python train.py --n_kv_head=9 --activation="swiglu" --norm_place="pre" --rope_base=5190.0 --qk_norm=false --init_std_qkv=0.0208 --init_std_down=0.0 --beta1=0.95 --seq_len=1024 --train_tokens=792600000 --dataset="wikipedia_en"
MLP neurons of a small language model. Each row is named by its layer, matrix (gate and up: input weights) and neuron, and shows model dimensions 608-735. Each number is 500 + 25 x the weight over its row's rms, rounded and kept within 0 to 999. Numbers have three digits each. A neuron's up and down rows have the sign that makes its largest values positive.
A block is one neuron, or neurons of one layer that tend to fire together. Before each block is what it responds to, as a language model described it from the Wikipedia text at the highest values.

Description: Comma after noun phrase
L3.gate585:523501536482514516502499551479508463482523556512501518481448488534506451535491466498530504473553531514449473454495505489498505468495456516491522506506533513492472523521489505477500503526436520511540496518543497497506509475464533507488533470479444486526550487509535517521484537540521493500522521549480458499549509505493508492502468537471533502527485514478476497468535489528488530468506
L3.up585:486528540508564488487494491482514510483530504533544468481531480460521475517487543457514475490525476498487491499508483505526467524498485488520467495498517494470526540499538509500494502496449502527527520535529496540451478476485492481509570504519513477514506459485491491518509463504559478486514507521513497458526494491485477513493519543484509480513493501509512512499465435503467532472498
L3.gate697:531453484466503501517503504504504503525491491482505496476473506454526534509479523516527483534493512521471519482546504514499481446491537489552489538481539448535512490512470496497527504496420498512554510515569480501479467492489522479491518501450516511514535477510513491515485491501522413486524535511534467501534469477487523530517529518518465505549545491495453471520513475485510513489518
L3.up697:465518542472529504533495514516487528493501499500493513495466471510514530540479469506484481532483496491442487471520497517503548456530506501511513522474508518504551490471519516481496538486484520533473467476496551547504474511507542488508496468503492542457532515472561519562476514523514502462476486500563492496547503486523507492439499480496533513485482516487516515495486488522497495525521
L3.gate734:478449549492591524455503543454458484462480534475530514501539466494527514473480546457493475460487539502500512504492514478498482502498503490526515454496489513441511511506478540533538474509447488507441477515489520511482462528505522505487492517521484486507507504526526509489478450494469557522474522450508509488498524484458515495526511500546471509525537498539464518500498488506502486487484
L3.up734:458486523467521503485492535504471452474500502546492497493518430530489517461497551473565516498506513495460508475508523485509513505515518526515521475476497511505530491516517497534541511500475493501500525493523503493443500453484529505451487491504532434507485503531532468489450482541481513467489531481512473518535536475530520496542477472464509478493480497477475486494475505567537498523509
L3.gate1426:525507497494568472496469473534544562474509472455520514490502457507510505473498538494533485475512520489470457525522499491511498451494503533516516515541511498495486468497513544461486509509512492456487445480543513507492453486501516507493503484503506541481474490496529484513439513478539504472468526497480506523537494508474473501509509466522532499505537523484491510532486516480505490491503
L3.up1426:453511508496470454493525493496474492545468485495422491550534523499493479511526592508517483536499509497489475512497506504518484496521512518523498509479478504482494490527462448495500483440537484479499519486487484483519513506501508529443512535492507506486523485508517496510456530486497474513493547516466526496529487517525515496529488470501513529525562481472491508502470514493474476531512

Description: "United" in country names
L4.gate67:515506555476571541470493480490473493504482476501531508484482489521561482492460550512527536512488492490505484506524480474494506460479490504560498473504547515567468551540539522528521496517474477493539465517469488541497510470453510479519489476510495505484517478518461509534491494518486509470494453506453486487500500471478526533481521487540464483502550473523498487487465503523509464507482
L4.up67:431494501493447536484508468503491540553479500493506505502512516520525498484514503517488529464484496463519457497536498509475508471512465528453498465488482495498547450498512495471469476511516487514508472471499507493486545507498480515521524499519486466502537534486488525514483524540488484501491494504507514552465494520493532487503454487489516501498510507505544468555472544526510495482490
L4.gate79:540519479492479480495524473496527522549496491470542519486507557465521521541511532484516491485493524486521502470475494504490495501460471488457461530516499506487522471528545486490443494505482477482500481536487473507492483486501486526494463515489521530490488513464489542503491488507510521504527562478506498478494510494473532502502515480462537462518505493495498501532523529528482523506503
L4.up79:522526530498475505453460497491483494525520505510506484479474494503525504503485514476509505497513482505568476544493531518538516526470490488493473501484496450511511482511522486486466512507468452478522465524511438521537492492453482502515495524502462457529502475464492498516530533522506496499505543517485529562500513525480528547489462470486485471500536461501482541549519526465513495527493
L4.gate95:481521517514491487501470515507469537507536523522473536502500501490496504484513511472480458478512456471516492486549515502536534464550448483516484500478499556514485500519476511460488496448527457503478444527483509472472494471493513498479503496534506515507494464564476517521485514479508494500515502497520489524480491558498496515527510540539496489434515493493462516483473488499508495520455
L4.up95:514531497502462497524469514463505505528487484462489511448470537485480485465502498525549484470519451496432504509505494522466538543521504542497489480501516513460494527481540500491515501487489477516495499504458490522495474500512475500489527491507439508510466489459512543521517500479538553509486520481504502471513504501476498479572513541471456485506515491481476513508491501516474488571492
L4.gate166:507536509486515518513482545521471504528508484506552500513496474526502477538488507487508486519480510513482487517509509502535514503516505480490515585507483492505481517506503493514503515507476519490509462519508498542483464508494483467467491513502454452525496496548488472522485489528516512479499466527519488533481521506469486477475507490515525493527476493460494494497468500526512502480499
L4.up166:483498533490485556494472469488473546483497499438515554473539484486485478457489524476497527496460488522560487529511533505486513493545489492475476495489529472490497471487499494457490473541528489483525491489490499508500487525504496498479516500477485515515523468502481538485471469528486499581436508520471521495524432510496468452476491495507512465484493491508468505506488480504504488502471
L4.gate269:479548464479491489457509483519488505479497520478546493464513454519476491475568497527507526523526507464499541505517450533506501490496485480500535504473519499469474502500533470519490481487482489497476480503501440498517514465493513502530545473456502509523479542494491531450504500522472519463512537504524490517515498512502514519455494528511487482531525463540490520527513473506515501501475
L4.up269:508503541474503520461520515473492487546544474500497464515511471503487520521510468472504495482526463494512490529460473470485505539523491501472514496492460495484503471549504511496516501499499528524509509502426484507514531457467433491514513524488482479456490491481515522445484497511470482492507469493466499480505484500513490508524488522461463505459496434544507494505512480500490497482518
L4.gate500:424501532461449503473465500460493505533527488501548474515478541468481483491513494463444549453495505486497475488502525504524483491459490473530508515503466537529495495524521511525545488509543502507442449477506504484469504462454511544507474492506502496512484533466520496487499494533476514462474511502511491468465483502485510481465484503499495506539498461501511465477511483518506532517538
L4.up500:503468492507477453489491495468470495498439529465466538499518467508464516495487491501516491545515481497544480520542503554498548539529540510482511486492472532534463515537529515515546495509490489506476486536533530483508514520514518512526499496496488517525491490493531527495513502527477499501499479487487482481549536502531481487488507524503496577540506491476503463513480494513491496460470
L4.gate598:455516464485486546517465565517506504510498464533491516463526499506518475573515543500507517482477491465472456531501515485503493516530527474423522497495539483460507491466448515496555500500468520476480479505498476495494464488524506492504497499502473517503477478478505522521481483455476488441496467466511496477495498542515496526497499487459501526489523494468520521508523510505488488492485
L4.up598:494495529499527550483480494485494533536515498493514528499497514556526487543522517504471515505546485553518454535510491506480479510510505527501479527493498489505465512484496470513481517514487499501483474492522540502519478457511494488514476504472479493542538489493493480555479468490500515473481466491558495491514533545477479529524507452485479518498514535520523536544528472497460531499485
L4.gate710:479490503462485536502467525503488487502501530477519482476527508527481510474471497510521444523493505484463525506559506497502495525487500489487480489540507485436559528477482519499517496518502508472519503451525467532516509505509492477521439498539517449530508493488474526547517497499525506474487484485499498513521506557490513481489490494510512491512484487466473526517507520481509453511483
L4.up710:475505466482478576532486508507491479522496529481487522515484528512514508571470481535508466518491498529471513485465495504492514525461491489517529499517461507449519487501485488499515536501473504499468474495528501528532466541480473492507513503508502485505490504464491498491484477544485473509498501474530529497495477517529492531506517472478505463534503516510449531477498472499522459506509
L4.gate836:505519496508507512463498521536485493509531549505492532494527443457499520498515463448521475494529483562478457491470559498495512467474551477509501507530555439525512493505437507499492500533512494503472497516484501485518489508478463467510522507493479541497501485543514522521473520523493500489486539503507471547462522503547542453506481496508468533473526502506445560521489483479489491522517
L4.up836:490573514490482484511492471521468503475538549530502501497532454520531511515488496517504477531493521520480550487524522525572507513516533489487509502491501498530515494530478496501524492538483479470514474565506494523513487466504462498542526516541539517501521439482526469511513536561490445473455511533495485524441504490503477521491521510505494500470456515536484501515489485469505457481479
L4.gate924:468536520483587531485501504465503558475484497488465474475504494485492535474498490499525550480506513543490497502534467490464507480467522504495517492494460492510500512539518511478481482500516547512507486560466490545521508495483497532552476466474532445540540457506521515494496529521501498505464465502525524507496481526513440522515484475430485468477499468494483520491497481487526483499530
L4.up924:504514483530473474469507463495525484557502497535512515512521465476550469473510517476476470518496508545486513493520506477470508494468521492515478505554528517512476492520506515482520475477488519482534501519521524542477465447467504489548517542517455462500535521518539453463469529473505491477522484526497498477530499518443526544534507505488499489484504533517541488508502496502518460493516
L4.gate1108:475509499537494517486472509500503522519481510479519513490512496498480528507512521516535473520563453474487523468483464507535505532454524469556476454453477487472508507486451498479509483492487475516533493527448471464482499523507503491498472493479485451492486519506445496491520478506463501483523491508474547492530515531509484460524475488508527458539480523504458491504462478512519494520534
L4.up1108:500497513504494516477447514501538505484478495523503501473537533535510496490505540513537525480525479490550479487514512512491510501502524497506448502486467506517497523465539477466531517448477494472494556497464520505481464475482499500542489532525504473463436517503484469521462484455480456517502512459465486461512539521505475477489463538525520533470516532514484530486485464456558491519492
L4.gate1391:504492508555519484484517509524491462517533455473523527488517476461498502509491474505496494472504534477495453489459481496518487491489540474531512540479525501517510490520485549521520503503489524493529489509485490471504503521527507503499530489439483526496478445450524525525439507484499519489452524488498489503488443470525493473534514550490483493507471472469549493515476509519480504539537
L4.up1391:489491494560513488509570486514509476508540472517512463492510452491481492509462494480499475501470502494538512504478507515497481509494491503543535513501507563512505475518488500499541499463508503522506477472491491475480473461498500523518516511513502484484469454459504520561490497492473480507489537499484485493522428473484518478532537566478488500497475490442546531520504449526484505550518
L4.gate1502:507499509505515536466464500511478493516503526468500497522505518493456493488523481486502503469516477456477465527497479489504503501503525510503483512485515497490486481476490522484476497513491488494509486467525447468525493519510530506463468461507484554530520521511506525456549527479446461480490504480457496483508497491487536524501509505523510493516499506482459518507493475521495517472525
L4.up1502:541524515492499500492502472490476503532540529524510486506546487541499525495499457549454471513529481541511455469500525480489455530501545504507511485497520466484492507464477536494542533511526510460490518452561512492495496472493560538466526520490484501515499489550502539503463512512539486484498504490523500484454512490526512468496529529544517500527466519513463554500522492469473503506481
L4.gate1574:427521527523503466483457501501507484502474439519520504457539493494495504523469453521522505497495496474467493554518458449475555481494467482508457523493493490543503505486564488526488442497513500484524456486511504497460487521495526490538517491448523537542499534542481495467506567501459445485519493502465488513504447487500507474452489500485506459524528518472495542534436491504486514479482
L4.up1574:513529506489505519458478468510504464561478487521495462489497500498536500524523530495487500498513515511527540469494489492485490515440503497508499496500495507519534498528491470510481515495502460531482527495505470494493576503505501474520483478509503523546489495535546500481542449531476536506499503494490457469545494495519507496484475520503480479457495488470500515545503493515512518474517
L4.gate1637:512490561481525450498489496467473509452487479483499408478512509493520506493531541523520504504524469507448508476515495553509528494515496533512527510496458512523505505500501453478497478481529474515512495486501545470526539497486482528410484475514511526495497514519501541462471509508537542490496513487478470498474467509524525504520514476530443485536508560466456490493487523530480498505497
L4.up1637:516444481509529522500501498490471513484492489473514456496459501446530471472526468482501484502464531502525536491498493486490502473497494469500522513468458477510467550519505550460495502418521511493531466490514531491488528475488493480432504515521515514514545475480534530455512525482476485449478560519473479524504532480513489495469509449503514478480505503515505477512519481497508463494501
L4.gate1661:477490460475522520465472512530514501476491520533508496539555476526481513507477520459462438505481495525499535476519527496484529492504497491452480476482449481535510471496532482525522475540456482516493504515512500494483486501508479524501508513484479457523532497488496536549521507481539470485490505485535476492532479485537495511475505486484483467466521525506503529546508477504497449507513
L4.up1661:453447463475483506509467504517482506497465456472456487505478456534507529523495498504517528520494476536517507486519517486493520500491504485509462506489483506512472450539483473476471520500484531467480486501515458518480513462482493460472490455495489518530532542487566502523488455480494490507529496499487510519485518467490521528481449500524472490484490476496457523507492478503488492487509

Description: Mid-sentence commas
L2.gate1545:503503491508553516460475474515519518519511483478499521509545520467486486504475538473505455451476504505464515546520506484519499455545487501558556499512469493465540436543526471494555503488507506504515545500546481496490457505552490520504531529470525495484518502502511533489491539521449504456538504510509497498495491490495472437534478467522527463520539528477486501501504492477451491496530
L2.up1545:465531473518525524475507531532515520485485500482447511513502564479493500526482549499495485481537519516524490535548466500470521461515483535495542483511462486537539499519517490477532529479507477493520510494493481491470476502502548560475502503475530494486555461542496515490518517503492452431524536508527510500530490482501471467532487514531502439524477513464508505506512536480511490486466

Description: United and name pieces
L2.gate464:504512577485526497462511461516499495465487544533466480490489466533473528535511494487559485507500511479542512493500483484482528491511468481529479503528521459540520492494493501469479561496502475513524499504473487482523491470464554456459489507452477513497541499458525512499507520503503536536504504561558471481551554496480500456477490531489515500497510557504551530485503516492435468487483
L2.up464:508494515509501519502484480476495479474497485457568498479508502516524534519444519506543496503489457524523520504497515498496532472517499495520492516519541451485526494490537481507476553477496477462541520476495511510520488440525474490535492497526519519484521511528503503514546435452500478505496506536522492470511514482502463490499506471531532459475472464457493493499555493489527473516529

Description: United in country names
L3.gate1025:446511542498503519479489520473503490478462476529520509470513517494521505480511472521532498508459500459497503508548479510518535548467493483502501502463517511483514461494488503516492521483471476511478512455539513467501464495464518540501533511490509510488497534503549484502544557507486500469503517523487512477526511549467509516527491489529493522502532530477496543533494513522518475479489
L3.up1025:489532480485475512481500510476501496478494471492499487490507516496521485494479511501528482483548480525511525536522445512523520469470495516493525508481510544455453473490495535474446522489441511469463535500438527489480518483524495521514520512540519502471481490532506493523492489485505531517497496471477509494526556523540503522506479506483488529527509503543519469486515530516513493493529
L3.gate1100:450515513498447519493498481513512508487527506522496465510533458464516486519531451532477558489486538515499517457510522465515501487489525483470486543535476461495469481511467445493488486484506525499509519459506456476520494522479500479492507513506502478486490489449522486540479464527454513479528532484528540498490500475500531533503529530461498511491504446501462451544496493504510520490521
L3.up1100:448519523491483557489506506527473537498516538502515494469537480487483500539504454492482542436480526547485478490497484471477528506505511482499486594494546498508490523478507492508494466503501495486492513537523470473500471495500513476514475528486523487512548484513513509570522464521468481461481550493525521488519519497532494559521475504435519491533492482495447480556515507481497506512470
L3.gate1301:494528511463535469458453464541481481503528500475456524483491511477524502495502501483458567469555506546529503515517516552452482453467504475505536493476484500493484490490495478476467499543523512484485502524519486493485492504556490500494485535472491526496506563535436529482468462491469500480497505559525509554512488504480530465552512485527499474515537496473505508488492515515541503519498
L3.up1301:493491497492509492496446522532468516468490448530517458486539523498504518486488458443494479509511515497531560493516497514526517502538474523468522506512460467508520525483507507505454515532516532487472497419502528516519524484475487488516448502446512503461480468502527467510529432472477513525463481498517496510507496449536466530514467448503541438493509539477463497458484518499480454506509
L3.gate1639:482465509472523475506498519513509492451534496546473511478543517508482522489473499513514512498502487506497480545493521502524506478466517478510522496476516517496534514516462503533498517521488482456507515491487497505471484534490525501492506533524481505545496542503495533496500498491492484484490549492543521476507460473483542516482495474504520471528490474520500508503512511528494463475520
L3.up1639:525470491484503477574513529524524508493478471510539496484474497439496540518502544500518493569511500506505453519502508470527480467478518452461515510494470548519460508556489519475502544451475494494498513432520521489503486477520552480529488494506485503491545520482535511505517498502438511517490542482501432534494473514460523477505515519512542515492504488488501509530492497504499489464506

Description: Clause-extending comma
L4.gate111:493567529535520489478481476522502489473528503492518448512487511520486523544531515500500500524534468514484481491484533522492505487496527502514492500522486475497535486544490497522491495531493509519523524440506521480500532500473489530505504472537513459554506529524492472466495486519462488552513493514488522468505491527491508530478464520462526451538496489497478447486547502478443496544522
L4.up111:479557502524490491511505442513534515498542489492546474534525503480539512517533495506471504480543483526546496487485546477513521469480560504483481504524475467470502473513449476441533492454468557513498498515515521482535522532472505538440484489526462481503504519481521459497480495491496445514466495468496492489481493467504484485493498489483565501491494532507507525516522524483502525492498
L4.gate112:463521540471482481530454534529501470489532503522506514468484485503539471476495517504532537516491524507451504518483471547485503477460492502515516480489483543488455491498514487494498476536520522495480487487524511532485476506511491492480508479485513508531488498507498493499466459523484517484435459478554476505497477536524517495493518488499532484482479512448491488497523526522479496502479
L4.up112:466514523527537515474535496512501521459511514520493523548457516529517528463494519471483512510445491504524546439514483526504476549498447475502500473527493519512523499516485516535524499549533472511509512502519501494493537524557552458456473506457520518467517517474536493527501534479480507485520517529477515492503452483476480505511492481559509497491506521476500465515458506459510449526481
L4.gate130:485521516485519498511506466484473482527499526446510515521514465465533539514500465519485447501518493496497478478488506475526523470503503505510507475497504486527505536516516492530491483500525475507461506486554517481494455538499485521454506516504480499521501537486538491535460496479528446465482476539517489483542481505500501476532521492483471474449526503474484488521495478491520488501497
L4.up130:492531499495518488485446480512465503475513541432518487545524433503534496558506558515504451484493497525484508501512512476478477495507538513484503514470517497491538494489514503518540480454472487485471515483493465461479521520477501557481516488505489475504498522454530480539455504510510464496501522527513533523500475509495481488560456464502535503495522525458516523500527478540506498484507
L4.gate226:542508534496488528495517500528492492508489490508545533480526501493498473493505503484554514501473465536479492492503503487500502469488506461499519532529460485454535534541506504480498551491534503503498466529522513528472481512467474510479448535476469534486509490483538486521509500524494528476487522474458480508494513534504499474504467507542538474494503523510489499571504503484477469511508
L4.up226:499491521538468508483461493521526513453488528512464489531497508500493496503501493490520546552549501512509460475496466490522495475475490482538475529481515506493508433479497492501540501509521509500475480487520523457483479539494470512481526492512486484484482477499440495488509525455505517470511521484520540494498457484510480500479491468489456468477534525504491511520487484456509477499475
L4.gate338:482514497519483530485509501518515546537487530497488528501510475511522494532540514471492500567500530482462462518484505540514462456475472488480536502491483535514496471489516517494461545521528479541474506482523505474453508493514490539515525511520448476503539521491521486493496535485532503498542516509554531501531495442536486504519516456507535507531522496488500518511511492500458497475515
L4.up338:511494488494492508544489481521513483546532507496509488528533482519483462480516486490476488484586487482479503523554498509470473489520513497501508461477541502509512488511546507518574500484526479488484524482498505523478508515494490564505496493505527498516552484503477480525503509524478484461465499506519505447466523520531523483469528521514494519512504493472477476505479557470489534452499
L4.gate369:503544521486539490509445493523498484470469499497506495520474513506491507449522547457456490492497533493493442507459519457488480512454519530454509505514481485496563522500475536503486493498509488487451513476485473476513498486552420538502510484510498512489498543475490496506511510492554483484540519509529534513522521492507481469475528512504518476505510493500510485504510521503501466516515
L4.up369:546521527524484511503466512500513460476507508494516449485492495485510587503464557471479497480489537513476472502467498476528505486504534455503471527498481489533494499481541492520453536493487533508520448536510502521504520490467491491503502520560471456525496566479493455488471523482499504472515501522503512455517478466486478471490500494541507530473502462506505465506497489495471486509535
L4.gate397:489516493492539479509460497504495510508508527461549500488455492513474452443474525543525435495508475517530479462501547441472502470451508530510473512484500493519510532491506505526469473497529511460486510550498494506528477549491494507500510479528480507472488524507505527554456533531534489483494500501479482481468475521515481522499503507518543477467500527521501494482514532512498518485478
L4.up397:532521506469501502506486462475480474486511489535487502513522484528494443509523495486497493481538459536491517497475538478475491510474488495517505477484498504518472523512524497504440509470509494522489474506476458520531502461500512505484514509513474513538511524476510542525483478461497513518499505494487473440546512468474526497485525495484542502501515512497516507495536466479513526477486
L4.gate508:513538519495469495528533511507465514514479527498558489528507463496523489479515499511481524504531514508504518519501538518483453482493500513538455504496532502509480532496476504536489491500538500506510492468497508485493472491520540479501477481529482513542492530526480497558465530495470515526515511528497458514516494564485465481523508502508448485494504511487469497498501533493487495490524
L4.up508:486522483493486486500504505503481556463467476465536501529517491527553504453500478526519514490515512457505496519486554483506438499511513484491504467538533551492524469509475523513502499471525464496476474506497488494529506466493508476456546497494480465471523553503503490513533499527501504455462537525524497512500474461447495524521496492473484506512505498475499495508502509483543440512500
L4.gate556:514513469481505487522560525543475443468472491533492463522499457499520536483482559524509487501479486482495468477486490504552511476482498484499538463482516525483508540522506497528471487532506497466495427475472498480475489464466504523502518504521512495479509480501504464473477431502511451498477497487565497526466493456528527483530542465469489508497558511546492505577495500526544515503493
L4.up556:488478504484482552512506551523497553520517494483448512494526504510512481480483513515496561515532533478496524497512482517492495483512497519492536506496484464523546498525495486487510513506502500475462510466573529486535471507517512509523502501474481550513464469489529478505500495525531509515489500521535520536508492518489482493544488502507485532500489483491470502512478522492496484530507
L4.gate707:489466505486537516508475517498505477441517523479558525526505484534467489509512509529509518505462545531462539533518503539494511484531538535507518544458490481413495482499508536511488484498509493538496434484546491486463479546496470466507529501510429496503486516491488449482490455494539472462516487519485534527492492545533534434505518470489565502503512530519490438508496492522503518510491
L4.up707:513474495462465506519502511543486504505524502489473482500480501510531553498498481479519472515503488485469447494530502524496528486476486517507505444507535486532516512471502501526488502488523519505504516529467524482515483497528484497499506493519494485546514485520498512539468498470523484515511492482548463517524551505496545505529526523518517483477504497496521529480478494522483458494536
L4.gate1047:503539540533490517504461475440521519519453488510565494508536471460501520478502530489530488508493504497491537558550518526482486512479513510486515534503529487543544489462514505538457521486504540487515494488471545509464490532480523494507505537497490469538498529494532494448519467458498519486439521488504483511488519464533506518477488520471499512530535495515510508528514484483509511530525
L4.up1047:482501487499505509507510509478531464490499473494531521491485457528485506481508562447528480455484532526458493531487504481498454541511505493517479567513483477482547533494487494515479495493521507499521482488507507504433472500492534502512497516509515483507480524495521462500549481466476497481496479481487495492481477497538501521502479469507480539507498467454510505491505488472470525548530
L4.gate1228:516481485502463515520488509523529493475493484490488473518494470512495521495449526430464491482479518534541529564505486500492559491502485516458529528510511492486469524508482471478507522523501474495482505456491487507509546508494525500477495494522500480505497567522445476512487528522487515560463554509491489540553549494493523527569505487531499521519521503521471566487486496495498468539498
L4.up1228:479524486485536482489455510563524502516523492458504493517500547538525424469485522470503505495482442465540506501483483506564491469497489487535493496500521533524443483520494492488538520440472495476486450504500500499442458476500446504486476535523471517460487490531531457480518461515478471476487485492488512496520502493495494513513529516466508494510523493476479460564499484484466481470456
L4.gate1674:523523513468511512519525494499417484473539529538578533499501477511497502530549499480486453460497513479486473501531534461484518461475453526513489484539502497505528541484504477529484501420484504525483547509457473479517496516511523522502502470511513493499541511522527505512457477471485533480493501494453504519500552500516507527513524490521529461487495522497485476487490535479446547456542
L4.up1674:506525509505521451519500469495482494507527518494501522530464455501532496534502477532486498465459506489483452502473536524439528431451482504495474480472526477537494507508523509488464547492524525478464434496471515497519504501481465490501525529507546538542486493509512505490484535522487475476460548531456488505506458519489479463522507510522500517517493493486471480513500441525478527465497
L4.gate1754:549499524500518500526501493495498471502538480494500517493472458496493475404512499552519456493534465469455487536469537510507513553498505521518543491506468512518476474514512453538497500497500490527503548492523509524516518477464482471529486501514517521505500515486487536506517466508525503500552535478483516487527511461516508470474517476509491464461547510484462477447540521459479500499468
L4.up1754:515537477516479510493444491478528531454461528477504501509484517502510488457459531489518489585525489498468521540518495477490461486481489504517484509494482510539516491488471509493490481472488519525534534488518498522517536502499504530476481476490460505469495537469505537512497464549515545452523497516520539509538503494508524550528507535534458479502461496544494489464522479529484509513478
L4.gate1834:491519506426507493508507466535500469446514481486527456527476515482482485515497534486522518487494517485461527474490513517479511455489470497482530503481478512470475518478526496544530532448495501493498496471484471493503484498456497531503536470504524521473492461525494498496541540467502506540494511491459495465525474446453504473493504499503534498470494490486468525546511508507538543461487
L4.up1834:479551502494494526490546485502544505548532488526494516471504539501502501448516512479504509480546498520507526508492552504498491467479490467475461493452465506500510563486504473558491499483493470492503450489487495583458468546510502497522502496508502497513495519471502516532500476474469473475516522463495507523444448544495479524518518497525557451500517507506480467498492528496521512480468
L4.gate1874:528507540513495476520489502508494508583493472504528497529504482526498507467506547502495469491465514515507479470500503481527464482479486508554503536506488535436484481485500451510484497499471456512500467468508476493498515493459580457460517518450492559494503521531527485479530516490481510522500491509468517497477487520546501511476501469532480526558529504426512510506503519517493477542501
L4.up1874:470536508498507503470465526502506483516502483489517528531511484548482551435505485497496467506493489524493439514520569497448488469467512489522506479504547566494472494513489458517468516485491417502501477491482467495507465462454496492495530501547522496507530539489530535493538482494517489466571488500479536484503476508518486481507509475468488522452519513474489537523508532545503446487529